Weights of a small transformer language model.
Size: 12 layers, MLP 896 tanh GELU.
MLP neurons of a small language model. Each row is named by its layer, matrix (up: input weights) and neuron, and shows model dimensions 16-111. Each number is 50 + 12 x the weight over its row's rms, rounded and kept within 0 to 99.
After each neuron's rows, "fires on" lists the tokens most often at its 100 highest values on Wikipedia text that the model never trained on. A number after a token or word is its count.

L5.up458:50 62 57 40 58 64 39 44 56 50 36 21 41 29 66 48 58 57 55 54 41 49 50 48 39 51 41 48 50 44 39 54 51 32 45 61 54 42 65 53 43 42 50 23 39 51 47 39 40 58 45 48 58 50 41 70 66 53 56 38 66 57 55 64 65 55 52 66 61 82 48 63 34 52 29 64 57 30 58 79 45 41 79 62 53 47 40 46 54 32 56 41 31 66 32 41
fires on: " |" 34, " He" 24, " his" 11, " he" 5, " She" 4

L5.up125:65 49 46 68 39 32 41 72 45 59 44 46 46 58 47 54 42 34 72 61 75 64 51 65 51 42 46 54 36 49 58 65 41 78 48 55 69 66 57 53 55 56 47 33 65 58 78 51 64 42 50 43 40 52 42 60 39 77 66 37 46 47 50 26 32 57 50 52 31 57 45 44 49 61 66 49 49 29 63 22 40 46 43 39 68 69 47 31 70 57 62 47 52 64 32 53
fires on: "em" 21, "l" 12, "x" 8, "le" 6, "9" 5

L7.up418:50 41 44 45 44 79 50 63 37 59 65 67 62 39 21 53 49 34 67 67 59 54 41 56 48 40 32 76 54 52 50 53 51 39 53 42 69 74 55 48 42 37 54 51 55 60 73 64 55 39 38 41 70 79 52 34 26 43 74 38 40 73 59 60 37 47 27 52 35 65 56 49 67 57 50 54 55 48 59 19 71 29 53 60 45 51 49 49 47 57 47 33 12 43 34 53
fires on: " and" 53, " &" 15, " or" 9, " to" 8, " et" 4

L7.up729:67 35 46 50 53 53 52 61 26 64 60 46 51 49 70 35 59 52 54 58 42 62 35 53 49 50 57 72 14 49 53 53 31 36 66 37 52 78 61 58 39 36 38 43 53 64 57 53 71 36 47 42 57 66 41 61 38 52 49 30 70 45 55 41 53 49 68 38 48 80 84 78 58 42 40 56 47 51 42 21 65 57 34 57 34 17 63 46 48 60 51 33 36 40 51 44
fires on: " to" 26, " that" 12, "us" 8, "ich" 7, " or" 7, " and" 6

L7.up114:90 72 41 62 51 40 58 26 45 62 31 54 48 48 45 56 60 50 42 37 52 44 58 70 60 41 37 58 48 44 55 57 46 18 48 72 57 65 51 15 51 23 43 64 35 58 35 61 61 47 49 45 46 67 71 51 52 38 74 54 48 51 63 44 23 40 35 42 47 44 41 31 25 40 62 58 37 39 57 55 67 36 44 53 48 35 52 57 66 39 54 40 58 45 53 63
fires on: "." 36, " |" 18, "-" 11, "s." 6, "\"." 4

L4.up417:61 51 55 43 51 67 75 42 33 61 39 50 53 30 43 58 53 59 41 50 43 50 56 46 60 60 54 52 73 55 54 46 57 56 59 35 31 77 50 46 44 30 43 54 43 47 57 21 55 44 39 31 58 54 67 33 45 51 49 53 62 75 41 17 47 42 24 41 54 47 59 44 44 38 48 70 36 36 34 49 50 25 64 52 50 44 49 57 36 52 65 25 39 36 49 44
fires on: "and" 36, " of" 25, "|---|---|---|---" 12, "ig" 5, "ar" 5, "id" 4

L4.up725:63 57 37 46 38 54 38 34 34 52 50 52 53 43 67 34 67 70 33 49 34 61 60 37 56 28 21 65 36 48 65 56 59 53 65 31 56 60 52 28 60 41 46 44 56 55 55 61 27 35 63 42 37 62 59 42 39 44 72 47 46 46 37 50 38 59 49 54 63 45 57 41 55 50 70 53 46 47 67 48 38 59 32 65 34 39 41 70 66 50 67 34 42 53 43 01
fires on: "per" 31, "ial" 17, "ic" 11, " •" 9, "ent" 4

L2.up894:38 53 68 41 57 51 41 66 24 59 62 67 38 44 33 33 87 52 55 56 55 36 38 71 48 42 57 66 54 46 47 46 39 44 31 44 46 57 54 50 56 56 24 52 63 46 39 51 68 56 37 55 45 52 42 41 53 63 44 36 49 41 30 38 60 48 18 30 42 39 63 55 67 38 67 54 56 35 30 50 55 58 56 44 40 23 52 31 37 39 50 47 37 43 31 55
fires on: "ur" 15, "l" 11, "ne" 8, "ce" 7, "one" 6, "ry" 5

L4.up744:19 65 53 56 64 66 38 25 58 52 56 42 50 55 14 42 47 53 66 42 38 82 30 35 35 62 53 64 47 39 64 48 50 72 51 47 43 70 65 45 55 35 43 46 33 49 38 41 62 49 44 33 57 49 57 56 26 33 77 44 56 37 49 63 54 50 39 63 58 48 69 65 55 69 60 45 40 51 58 59 75 50 56 73 50 60 41 43 33 61 46 26 44 48 46 55
fires on: "ly" 19, "w" 9, "e" 8, "l" 8, "ant" 6

L5.up175:61 68 71 38 68 34 46 39 43 53 49 33 39 51 47 56 45 53 35 46 52 54 46 53 42 51 65 36 40 41 56 51 59 39 65 64 48 47 45 71 52 45 71 22 58 47 38 27 49 34 59 44 58 55 53 55 41 37 39 29 63 54 64 88 44 40 48 72 53 60 57 50 22 34 59 53 54 35 29 41 66 46 50 47 41 52 54 32 64 36 64 51 35 44 27 49
fires on: ":" 22, " he" 14, " He" 12, "re" 9, " of" 6

L2.up567:57 61 44 45 37 54 20 37 63 71 43 21 28 48 55 58 45 73 36 65 40 49 32 59 40 48 39 65 57 62 50 44 50 45 80 55 71 53 55 33 76 45 56 32 73 53 60 26 41 55 41 49 52 55 51 43 47 42 61 37 43 59 39 44 30 48 44 53 50 53 39 77 42 40 54 59 40 39 64 66 47 49 50 71 65 42 61 63 62 53 50 56 28 64 68 36
fires on: " first" 37, " /" 16, " second" 16, "\n" 10, " Dec" 8, " $" 4

L3.up194:45 65 30 68 64 59 58 50 68 39 45 38 39 43 64 47 50 68 58 46 70 43 49 50 65 68 55 54 44 54 71 49 42 44 43 66 41 66 35 66 46 49 46 22 43 53 51 49 46 55 51 32 51 47 50 65 56 58 57 32 42 55 33 50 65 32 51 53 54 40 54 70 68 51 68 45 52 57 48 50 71 50 35 66 53 67 60 69 53 30 64 44 32 52 62 32
fires on: " cl" 25, " sn" 10, " trans" 10, " gen" 7, " very" 7

L5.up358:51 50 31 59 59 72 47 61 50 32 31 58 48 45 38 47 52 60 57 38 52 45 73 49 45 78 47 46 69 41 62 60 51 38 22 40 48 43 51 41 56 58 55 46 41 52 51 60 37 76 58 40 71 35 54 53 51 44 53 51 27 55 59 57 32 61 65 49 38 51 42 47 58 54 58 45 45 53 62 53 46 51 69 51 42 45 55 69 40 40 64 63 70 67 32 46
fires on: "ok" 22, "os" 14, "ol" 8, "P" 6, "en" 5

L3.up498:49 52 42 53 67 46 41 62 43 70 38 45 57 32 43 30 65 60 64 32 54 40 43 56 53 41 41 74 31 50 48 70 38 32 57 30 59 34 60 46 44 43 33 65 39 49 60 49 73 47 42 43 45 52 52 64 51 61 51 48 37 47 54 42 51 70 62 49 48 62 42 57 46 46 49 39 59 34 42 46 50 42 34 51 60 45 40 57 21 58 51 60 61 57 53 19
fires on: "al" 26, "ent" 22, "t" 13, "ill" 4

L3.up526:55 45 72 37 74 40 61 22 29 63 45 70 43 47 23 37 56 56 45 52 39 63 47 39 47 66 42 60 58 37 53 57 61 49 32 15 65 88 75 56 49 33 48 55 41 52 54 63 50 46 41 55 55 43 58 27 51 52 58 61 31 56 26 52 50 37 37 57 49 58 61 69 49 56 37 77 50 42 39 35 51 50 60 65 51 44 27 46 38 59 52 46 47 52 53 51
fires on: "and" 13, " Title" 12, " Research" 8, "id" 7, " Rock" 6, "ources" 4

L3.up866:36 72 47 29 40 45 53 52 41 50 54 50 44 37 47 67 42 47 50 51 37 60 40 55 42 55 38 54 51 51 75 66 43 52 69 54 63 68 41 37 53 61 35 53 53 49 57 38 40 40 71 52 53 51 69 10 45 52 74 35 47 73 32 64 16 59 31 54 42 47 42 50 63 54 43 68 46 13 67 38 41 51 50 42 33 52 42 49 72 60 57 41 26 51 50 52
fires on: "-" 53, " /" 16, "es" 12, "res" 4, "é" 4, "'" 4

L2.up374:55 57 14 52 55 27 36 42 49 74 36 56 19 40 45 42 55 56 61 48 45 58 34 54 80 55 50 49 62 72 52 59 59 44 47 32 74 52 44 42 41 44 62 42 53 62 56 56 52 42 34 13 82 42 51 50 51 49 55 67 48 61 39 56 42 56 22 32 34 56 57 39 59 49 57 60 30 27 58 51 56 34 68 41 43 52 64 48 39 55 54 44 26 55 31 48
fires on: " 1" 29, "-" 15, "7" 15, "22" 9

L2.up466:60 58 58 51 71 89 41 41 52 48 51 41 60 41 41 44 57 47 37 50 46 37 35 42 65 49 44 46 49 45 56 64 51 64 56 43 46 59 54 55 35 30 39 26 58 48 55 30 43 42 23 37 63 34 56 47 53 47 48 44 78 39 46 61 47 29 42 68 68 46 52 46 47 38 62 47 46 56 66 44 64 45 51 64 36 45 47 37 48 51 56 40 46 53 51 46
fires on: "w" 39, "l" 17, "h" 10, "il" 10, "us" 4, "ow" 4

L3.up410:38 48 29 58 58 64 23 48 72 61 48 63 36 65 57 44 41 44 56 45 60 54 31 73 55 52 51 67 51 55 81 49 48 53 57 43 42 72 43 28 45 59 57 54 56 70 43 63 56 62 58 44 72 57 65 48 44 46 44 39 64 65 55 22 44 42 49 32 34 57 61 34 38 67 62 49 47 30 71 46 57 25 49 45 11 51 58 48 39 54 49 42 40 44 33 61
fires on: "h" 28, "as" 15, "A" 14, "L" 12, "il" 8, "'" 6

L5.up363:73 70 41 50 49 56 54 51 65 52 48 67 42 42 54 50 44 58 43 50 28 54 43 46 52 66 43 70 40 63 69 62 52 49 54 61 43 51 56 65 55 54 50 53 38 41 63 36 37 39 47 42 61 42 55 59 71 47 51 46 15 62 37 46 34 49 58 39 60 47 62 40 49 32 48 56 50 33 50 58 50 50 46 50 24 56 30 69 45 59 59 43 40 66 33 37
fires on: "is" 29, " -" 15, "es" 8, "and" 6

L4.up311:47 70 40 79 37 51 48 27 36 42 16 54 50 54 52 32 51 42 55 48 34 51 61 57 59 34 54 53 29 42 45 59 55 66 72 48 40 63 37 36 37 58 27 64 47 48 50 65 48 49 51 50 47 48 85 57 79 75 77 57 44 57 50 47 63 44 42 55 65 45 63 56 54 40 50 68 42 45 54 41 63 42 52 62 62 67 57 50 54 44 38 60 44 60 47 34
fires on: "ing" 21, "ov" 11, "ation" 7, "ement" 7, "ment" 6, "ology" 6

L4.up627:62 62 25 73 28 45 48 57 41 57 56 54 52 57 51 45 58 23 69 54 51 84 56 55 57 50 48 56 30 44 62 66 55 47 59 56 62 28 32 27 36 39 52 39 50 55 44 55 57 46 64 43 38 49 58 45 61 56 70 64 42 39 53 50 58 44 36 45 66 37 50 54 50 60 41 64 51 35 42 34 63 50 24 52 49 51 54 53 75 49 55 46 59 54 48 46
fires on: "ment" 13, "el" 13, " it" 13, " station" 9, " It" 7, "ation" 5

L5.up343:60 51 68 54 55 54 42 63 48 49 26 55 27 48 41 47 42 78 45 45 55 49 31 40 32 35 33 53 44 39 46 46 38 57 56 32 46 49 47 43 39 64 44 59 60 41 63 62 55 30 43 42 50 34 62 38 51 45 35 54 60 60 55 66 21 35 43 45 50 41 34 64 28 50 72 33 41 50 45 38 56 30 40 48 43 41 51 52 62 77 54 42 53 61 35 46
fires on: "ah" 15, "h" 13, "g" 11, "ad" 10, "d" 8, "ch" 7

L2.up30:61 58 00 46 48 66 35 59 54 42 40 42 42 44 48 47 68 48 41 58 47 58 27 60 33 61 44 64 39 52 62 47 63 50 70 21 52 52 51 41 44 46 50 57 41 73 47 55 62 48 65 46 51 51 63 59 59 49 50 51 53 60 46 28 67 56 50 57 65 59 55 66 56 41 42 27 43 35 46 40 16 49 43 43 38 39 43 39 55 77 68 43 65 47 41 27
fires on: "t" 53, "i" 9, "eh" 4, "al" 4, "'" 4

L5.up549:48 55 44 41 50 55 32 55 32 40 44 42 35 44 59 35 52 55 48 44 45 50 22 53 75 59 38 63 54 57 44 56 55 56 31 58 55 53 53 52 51 49 78 37 46 80 47 45 63 38 23 52 60 65 36 44 51 41 56 30 52 57 40 59 16 42 51 69 48 25 70 64 57 66 60 27 52 23 56 39 63 41 70 55 30 37 62 42 41 57 57 34 32 58 40 23
fires on: "3" 14, "2" 13, "E" 13, "ear" 8, "1" 8

L5.up502:62 43 47 57 46 51 53 39 48 27 32 10 48 41 54 50 57 64 45 37 59 51 47 60 42 65 49 40 56 43 35 60 58 43 55 57 47 56 57 47 53 41 44 63 49 68 52 52 40 55 31 45 60 53 41 45 30 58 62 34 57 60 48 24 46 44 47 52 40 46 48 47 38 41 57 63 39 41 65 46 35 45 48 63 45 62 52 59 43 65 61 23 37 56 53 59
fires on: "-" 24, " New" 11, "st" 7, " Al" 6, " in" 5, "m" 5

L3.up884:39 59 26 56 36 41 45 56 53 49 45 44 49 60 48 56 44 52 31 69 68 67 57 63 42 46 38 68 56 37 64 58 51 64 45 64 56 53 48 26 57 51 62 75 13 58 63 65 40 55 65 41 61 44 60 45 41 51 47 52 68 71 61 50 22 56 27 51 47 54 66 37 31 47 49 38 39 16 55 39 48 43 58 47 33 49 42 45 63 56 55 47 40 49 38 40
fires on: "-" 23, "o" 14, "'" 6, "e" 5, "ia" 5

L7.up39:63 41 26 67 62 78 43 59 37 45 33 39 54 50 60 37 27 68 57 58 64 54 37 38 57 86 20 66 47 53 83 69 51 67 58 45 36 59 46 51 59 29 57 34 58 66 45 39 58 63 58 43 78 36 53 52 60 39 62 61 55 69 54 63 45 55 47 51 54 56 32 54 44 51 66 32 53 41 60 44 57 46 46 49 62 48 59 58 69 50 60 40 42 56 29 33
fires on: " |" 29, " a" 10, "-in" 8, "|" 6, "ap" 5

L2.up75:33 62 42 43 53 43 54 61 23 47 53 43 43 49 58 61 72 51 51 52 61 68 71 50 30 56 46 57 51 33 61 40 62 34 48 65 58 44 37 35 69 48 51 68 41 47 58 40 40 40 37 46 64 52 45 44 52 59 54 48 63 71 41 30 18 48 50 59 51 70 74 26 49 46 48 57 49 48 60 25 40 67 46 56 37 65 65 66 61 73 59 48 45 59 45 40
fires on: "s" 16, "m" 15, "y" 12, "as" 11, "ies" 10, "uch" 8

L7.up582:59 62 67 49 71 49 37 47 59 47 44 31 50 35 43 36 49 79 51 32 58 55 62 59 59 73 38 39 59 52 64 57 33 42 45 44 55 62 54 34 56 49 47 35 66 46 53 29 33 59 57 35 72 39 62 48 46 44 55 43 65 53 57 50 59 50 56 69 57 61 28 65 49 70 47 49 48 35 43 51 47 63 52 60 47 24 51 45 44 41 57 32 33 70 60 32
fires on: " |" 73

L2.up223:57 70 50 50 67 38 62 46 52 67 47 47 55 41 44 18 62 57 48 57 38 44 53 54 53 53 48 80 54 53 45 36 47 38 43 57 49 45 55 50 58 42 40 60 56 47 53 56 64 55 50 40 49 68 62 37 42 53 66 43 22 38 45 35 52 54 41 40 60 56 80 59 37 52 59 45 54 39 55 55 42 21 53 29 32 39 58 45 42 67 53 40 54 56 34 44
fires on: " or" 18, "at" 17, "ne" 12, "one" 11, "us" 7, " another" 6

L2.up658:47 56 34 32 66 60 34 57 51 34 45 49 52 43 75 30 73 63 52 52 65 67 41 33 53 24 36 51 45 64 37 51 60 41 57 55 53 68 56 35 48 31 39 47 64 61 46 34 56 38 52 44 56 55 41 72 67 51 58 26 62 56 33 57 51 44 25 31 50 43 64 66 53 59 63 51 26 55 50 38 39 49 54 66 56 50 48 51 58 58 63 50 41 68 51 31
fires on: "ic" 80, "ied" 9, "ric" 5

L7.up746:53 58 57 41 29 55 39 50 39 53 59 69 49 63 45 55 62 40 61 53 53 41 36 35 56 48 48 50 25 32 59 66 42 44 53 53 44 42 00 48 35 62 41 36 48 68 46 51 60 62 38 38 52 51 38 63 50 66 43 56 43 49 61 53 35 57 61 48 45 70 64 53 75 47 41 27 50 37 54 64 35 46 36 31 42 45 55 24 50 47 60 52 56 57 36 37
fires on: "th" 22, "l" 10, "L" 6, "t" 5, "g" 5, "ly" 4

L3.up598:44 65 54 52 40 44 37 81 59 46 55 56 50 44 57 65 49 66 50 48 50 72 58 64 33 36 60 39 44 46 47 43 40 35 49 47 44 48 43 44 36 33 40 51 39 52 83 38 49 33 46 48 77 32 63 31 59 69 54 60 66 71 49 60 60 44 42 41 65 46 65 63 64 59 40 61 46 49 47 25 51 43 39 54 49 35 43 43 24 48 61 63 49 48 26 39
fires on: "ion" 31, "ings" 6, "an" 5, "ours" 5, "i" 5, "d" 4

L3.up482:55 60 55 57 64 43 41 36 35 34 45 53 46 40 61 43 48 47 50 60 46 53 25 56 51 53 21 55 41 36 59 69 59 69 28 62 67 70 51 58 40 51 57 61 57 59 56 56 47 50 28 45 59 46 37 58 39 51 45 52 36 65 46 51 36 38 26 32 59 73 37 44 39 29 56 42 49 53 69 40 46 48 52 42 48 45 44 36 59 66 66 44 25 64 46 40
fires on: "l" 28, "in" 18, "ors" 16, "il" 6, "el" 6, "en" 5

L2.up590:73 50 45 35 54 51 41 41 38 82 45 38 62 51 65 44 60 70 46 63 29 56 58 48 35 58 17 64 43 42 41 35 70 40 45 48 44 47 65 48 51 25 32 65 37 52 59 43 43 57 55 47 59 52 46 48 55 62 41 54 36 64 36 57 60 32 31 59 65 67 79 39 38 24 57 51 42 38 55 62 60 52 55 45 40 43 40 50 42 54 54 52 44 74 57 45
fires on: "ad" 17, "ich" 13, "is" 8, "j" 8, "and" 6, "ud" 5

L7.up619:63 80 39 36 50 61 61 50 31 60 52 52 44 56 75 44 51 62 46 47 58 60 66 63 60 35 36 40 45 47 38 45 58 26 64 60 58 56 53 27 32 36 46 65 43 67 45 47 57 44 28 67 39 69 63 59 50 49 79 55 69 60 59 55 28 51 17 52 65 78 64 47 43 44 59 44 36 42 42 49 63 55 49 43 50 41 65 56 55 47 52 40 66 56 50 50
fires on: "." 32, " he" 14, " 1" 9, "\"." 4, " (" 4, "s." 4

L7.up719:55 51 52 55 66 67 42 30 56 60 68 70 35 37 54 46 49 37 50 65 44 50 46 63 36 49 60 27 60 34 65 42 50 64 49 29 71 64 43 23 69 63 42 37 44 49 47 33 29 53 56 42 55 41 56 42 74 55 53 38 66 52 47 46 35 46 33 70 48 38 58 52 48 28 41 32 51 52 61 47 46 50 64 50 40 33 82 66 66 57 52 40 66 33 46 69
fires on: "e" 16, "a" 11, "le" 7, " Le" 6, "u" 5, "ins" 5

L7.up872:68 67 44 39 54 69 62 56 43 44 28 59 40 45 68 45 71 64 51 48 58 49 34 52 43 39 40 74 24 46 58 47 42 53 69 63 47 68 53 08 34 34 32 47 26 65 70 53 62 47 48 65 46 53 48 59 62 51 65 51 54 63 49 61 35 52 42 47 52 46 85 48 30 51 38 69 34 43 47 44 61 35 28 57 54 36 65 54 53 35 43 53 36 63 41 30
fires on: "." 32, " which" 12, "s." 8, "\n" 7, "ich" 6, ")." 6

L2.up657:60 57 32 57 63 57 39 47 59 50 52 39 24 52 62 46 40 68 29 45 69 52 47 42 40 47 54 41 56 57 88 42 53 41 44 27 49 70 67 60 23 49 58 35 31 63 57 57 40 40 41 41 61 45 51 54 47 77 49 46 27 76 46 49 53 52 46 53 62 47 58 69 36 47 66 47 55 55 56 49 35 40 72 53 63 37 48 55 48 59 56 53 30 39 23 42
fires on: "ig" 28, "is" 18, "p" 11, "ven" 8

L2.up771:43 60 61 36 51 69 56 53 52 50 55 45 64 56 39 50 51 34 44 55 44 70 38 32 46 35 59 38 37 28 58 59 48 52 45 54 54 64 56 54 49 63 52 43 34 71 53 69 61 13 50 58 56 26 66 35 37 63 57 54 63 55 52 46 47 36 49 67 57 67 58 56 53 58 64 45 25 52 41 55 54 33 51 49 45 61 46 60 36 35 70 46 45 33 32 39
fires on: "h" 25, "ang" 17, " gu" 15, "o" 8, "a" 6, "qu" 6

L5.up543:74 67 44 58 46 61 63 42 45 51 53 61 46 47 49 43 75 49 46 40 62 48 51 63 57 35 31 79 44 49 44 65 57 47 59 58 47 63 51 11 32 30 47 62 39 76 58 66 73 52 43 49 52 54 57 39 63 55 72 43 57 46 49 47 41 46 38 53 44 57 57 38 31 56 56 42 35 46 53 38 61 32 40 50 49 45 58 49 66 28 43 47 52 59 48 49
fires on: "." 27, "s." 18, ")." 7

L5.up726:69 70 58 51 49 35 37 52 54 58 50 50 42 50 57 63 58 49 50 55 29 38 50 46 67 67 53 58 56 58 54 39 52 47 80 43 53 69 51 41 52 45 37 37 55 56 62 16 50 27 40 56 66 43 64 39 37 54 70 43 40 25 52 70 29 42 56 30 61 50 67 73 61 52 50 39 37 45 51 27 34 40 44 71 49 61 55 63 38 49 56 36 50 61 62 56
fires on: " until" 20, " /" 16, "av" 14, " second" 11, " Second" 10, " mid" 6

L2.up890:55 66 32 48 54 61 50 61 40 58 67 63 48 69 45 35 39 70 48 61 69 61 65 58 38 56 25 63 64 40 29 46 44 37 61 76 53 45 44 39 64 32 28 50 37 53 39 56 62 40 54 35 59 46 47 46 46 45 48 52 52 44 46 47 56 55 52 42 50 37 70 51 67 60 53 67 51 34 56 28 60 45 48 37 51 51 90 50 57 46 63 43 55 62 48 36
fires on: "ur" 21, "s" 12, "y" 8, "el" 8, "ic" 4

L4.up841:52 56 41 40 74 55 35 51 27 69 56 43 14 45 61 56 46 59 59 45 32 52 45 64 40 56 26 52 58 65 48 80 49 44 89 60 51 71 47 57 51 49 49 35 56 56 65 38 29 33 64 34 69 66 55 33 43 50 52 34 45 61 35 39 43 48 40 45 57 34 40 55 49 67 52 53 48 37 64 39 58 32 51 52 38 43 60 62 72 84 69 51 45 45 57 51
fires on: "-" 45, "\n " 27, "|" 25

L3.up507:60 63 46 44 54 45 21 37 57 46 48 60 47 62 50 38 58 40 50 62 39 53 41 50 49 50 53 63 40 64 62 57 37 63 69 53 35 79 42 56 28 31 33 45 36 53 48 30 50 52 36 32 76 52 56 37 48 56 65 41 49 68 64 58 24 41 36 46 70 59 57 47 47 39 51 58 38 71 55 43 64 39 55 37 64 45 61 29 47 59 72 48 30 81 32 52
fires on: "h" 27, "el" 13, "an" 10, "il" 8, "l" 7, "is" 6

L3.up102:40 64 33 44 51 53 47 45 52 55 47 57 42 58 55 75 38 49 70 50 41 76 59 35 47 39 32 67 65 61 59 57 55 47 42 75 51 53 55 38 60 46 36 33 44 52 46 39 57 26 48 60 57 57 60 32 50 76 51 41 50 52 53 25 23 52 31 50 48 51 46 37 61 44 50 43 44 33 51 45 36 34 65 30 43 66 34 36 54 58 57 23 48 63 48 52
fires on: "ro" 25, "-" 18, "es" 13, "enn" 7, "o" 6

L2.up393:55 62 25 47 47 45 40 74 34 47 56 44 29 44 31 37 58 57 35 67 32 47 57 45 49 41 46 42 34 50 56 42 47 62 58 43 47 80 51 25 36 47 55 35 42 58 72 69 27 61 44 19 65 47 60 50 50 40 53 50 55 63 31 66 56 61 43 50 62 52 63 62 50 34 51 59 43 37 59 49 49 49 60 77 47 43 60 63 53 66 73 39 43 47 28 50
fires on: "-" 27, " 1" 14, "ig" 11, " 9" 11, "is" 7

L3.up789:53 65 41 49 51 55 36 42 48 45 44 63 40 45 32 34 62 44 45 50 45 49 43 50 85 47 28 50 50 53 51 75 63 49 50 46 46 53 24 35 53 45 49 45 43 70 70 52 62 24 53 33 56 38 63 44 33 60 52 38 52 67 68 28 50 51 69 42 52 69 53 62 38 50 41 63 53 62 21 51 60 45 50 51 16 32 54 51 42 43 51 54 44 56 29 51
fires on: "i" 55, "at" 23, "on" 8, "ation" 7

L2.up698:63 49 56 64 49 65 53 59 53 47 40 47 71 40 60 36 68 59 42 46 52 61 54 24 36 57 35 77 23 51 65 50 39 59 41 69 58 60 50 33 33 54 50 42 55 36 83 53 64 66 48 32 44 39 47 52 36 52 56 56 32 50 41 43 36 47 64 48 48 59 59 50 63 42 54 45 67 55 38 38 44 62 40 43 17 30 53 53 41 43 62 49 18 48 58 47
fires on: "m" 19, "em" 9, "rov" 7, "e" 7, "land" 7, "ür" 6

L3.up208:60 53 40 75 48 43 38 63 53 48 35 59 45 49 51 34 35 59 38 48 74 58 34 50 22 55 40 65 30 45 46 55 45 31 56 72 70 47 50 48 35 52 71 25 69 60 58 46 58 55 34 48 64 36 60 63 66 60 57 32 45 54 48 62 56 52 35 48 39 34 56 42 33 56 50 45 54 46 18 10 54 46 46 46 48 61 58 37 53 53 52 56 48 73 17 67
fires on: "le" 11, " D" 10, " X" 9, "ale" 9, "em" 8, " Se" 7

L7.up770:51 54 52 38 49 77 34 42 61 65 49 37 46 56 48 51 74 31 43 60 46 50 32 64 67 49 52 60 52 46 64 57 44 45 54 47 54 60 61 52 48 48 51 53 49 56 42 52 31 29 54 43 50 57 38 32 56 42 55 34 27 68 66 47 49 52 18 63 72 60 53 49 40 60 51 43 42 32 57 24 52 56 38 40 52 39 43 71 51 52 56 30 21 56 05 64
fires on: " and" 80, " &" 14

L2.up678:58 57 43 57 58 65 45 37 64 53 35 38 50 34 36 38 56 57 43 68 65 68 29 48 39 73 31 45 62 41 73 57 43 71 48 45 54 57 48 33 41 53 46 57 37 59 65 46 39 45 53 29 76 47 41 33 52 45 55 29 61 64 49 42 47 60 52 35 40 52 54 42 24 28 33 50 59 22 65 44 41 42 59 47 44 67 46 56 45 64 66 52 40 64 41 42
fires on: "l" 21, "m" 16, "as" 11, "an" 10, "-" 5, "in" 5

L2.up614:49 42 56 36 39 39 38 53 61 32 58 50 66 49 46 67 84 52 52 70 53 54 49 63 48 59 50 39 55 30 68 63 52 37 64 61 44 66 40 49 38 50 28 30 42 56 74 40 70 46 55 51 52 46 53 44 35 63 54 42 45 77 54 42 46 43 54 43 49 76 57 56 59 42 11 62 58 41 57 26 33 55 53 31 34 41 35 43 46 47 44 42 53 47 36 56
fires on: "l" 20, "av" 13, "on" 13, "an" 12, "t" 11, "i" 7

L2.up829:34 38 48 35 52 62 50 42 45 34 52 54 64 46 48 55 51 49 71 49 46 61 29 48 54 68 45 51 58 62 33 66 64 27 45 65 50 63 61 38 43 32 38 55 52 53 53 34 41 53 71 53 50 64 45 53 64 62 64 44 42 61 52 85 58 51 40 45 38 48 48 59 74 52 56 49 35 38 68 31 55 31 51 77 49 35 52 79 39 85 55 47 46 58 40 42
fires on: "ue" 19, "p" 13, "ic" 9, " where" 9, "s" 8, "n" 8

L2.up99:67 64 55 48 65 68 51 16 20 33 54 68 35 56 31 41 57 54 69 52 41 61 45 49 61 55 58 60 56 46 61 57 47 33 50 34 53 68 53 49 35 32 60 50 57 46 50 57 30 41 56 42 63 53 65 56 70 53 68 52 70 62 42 55 51 33 27 80 55 47 61 48 50 49 46 39 32 53 86 48 30 63 47 52 66 51 44 39 50 43 58 21 68 41 37 59
fires on: "ep" 20, "ot" 13, "e" 11, "ap" 9, "a" 7, "and" 7

L7.up465:55 41 48 57 54 46 55 27 22 61 43 39 45 66 69 44 38 56 69 81 35 50 48 75 37 45 58 64 55 61 70 39 59 60 69 53 41 48 43 29 41 39 70 41 34 55 41 67 34 36 55 64 41 64 60 57 31 60 46 39 46 76 45 47 37 46 39 37 63 64 58 42 44 46 49 47 46 33 74 26 56 63 31 34 25 27 53 62 43 50 60 48 37 54 44 58
fires on: "as" 16, " Royal" 14, "ah" 9, "im" 8, "h" 5, " Eastern" 5

L5.up524:41 38 30 53 66 63 38 52 32 50 37 38 42 46 38 50 57 49 59 39 50 57 16 68 62 62 12 76 40 71 59 58 48 29 61 40 68 64 52 44 45 42 45 22 59 46 47 54 51 24 60 30 53 51 45 49 45 41 72 25 45 53 51 34 53 46 39 46 49 50 36 56 53 47 49 61 66 48 43 58 54 33 29 54 59 67 46 45 52 66 62 37 51 50 52 59
fires on: "9" 18, "0" 13, "-" 12, " 8" 10, " 9" 9, "|" 7

L7.up848:68 59 59 57 56 70 42 60 59 59 34 56 37 37 46 33 58 69 43 32 45 45 46 42 42 46 25 54 47 42 55 52 49 55 50 50 58 50 42 54 53 31 61 42 53 59 33 41 47 37 44 57 73 35 58 37 49 62 48 37 45 71 58 54 40 59 54 50 89 49 45 56 34 58 66 60 35 53 53 46 52 36 56 44 48 48 36 38 62 69 53 46 71 52 43 39
fires on: "al" 40, "h" 7, "ap" 6, "ad" 5, " R" 4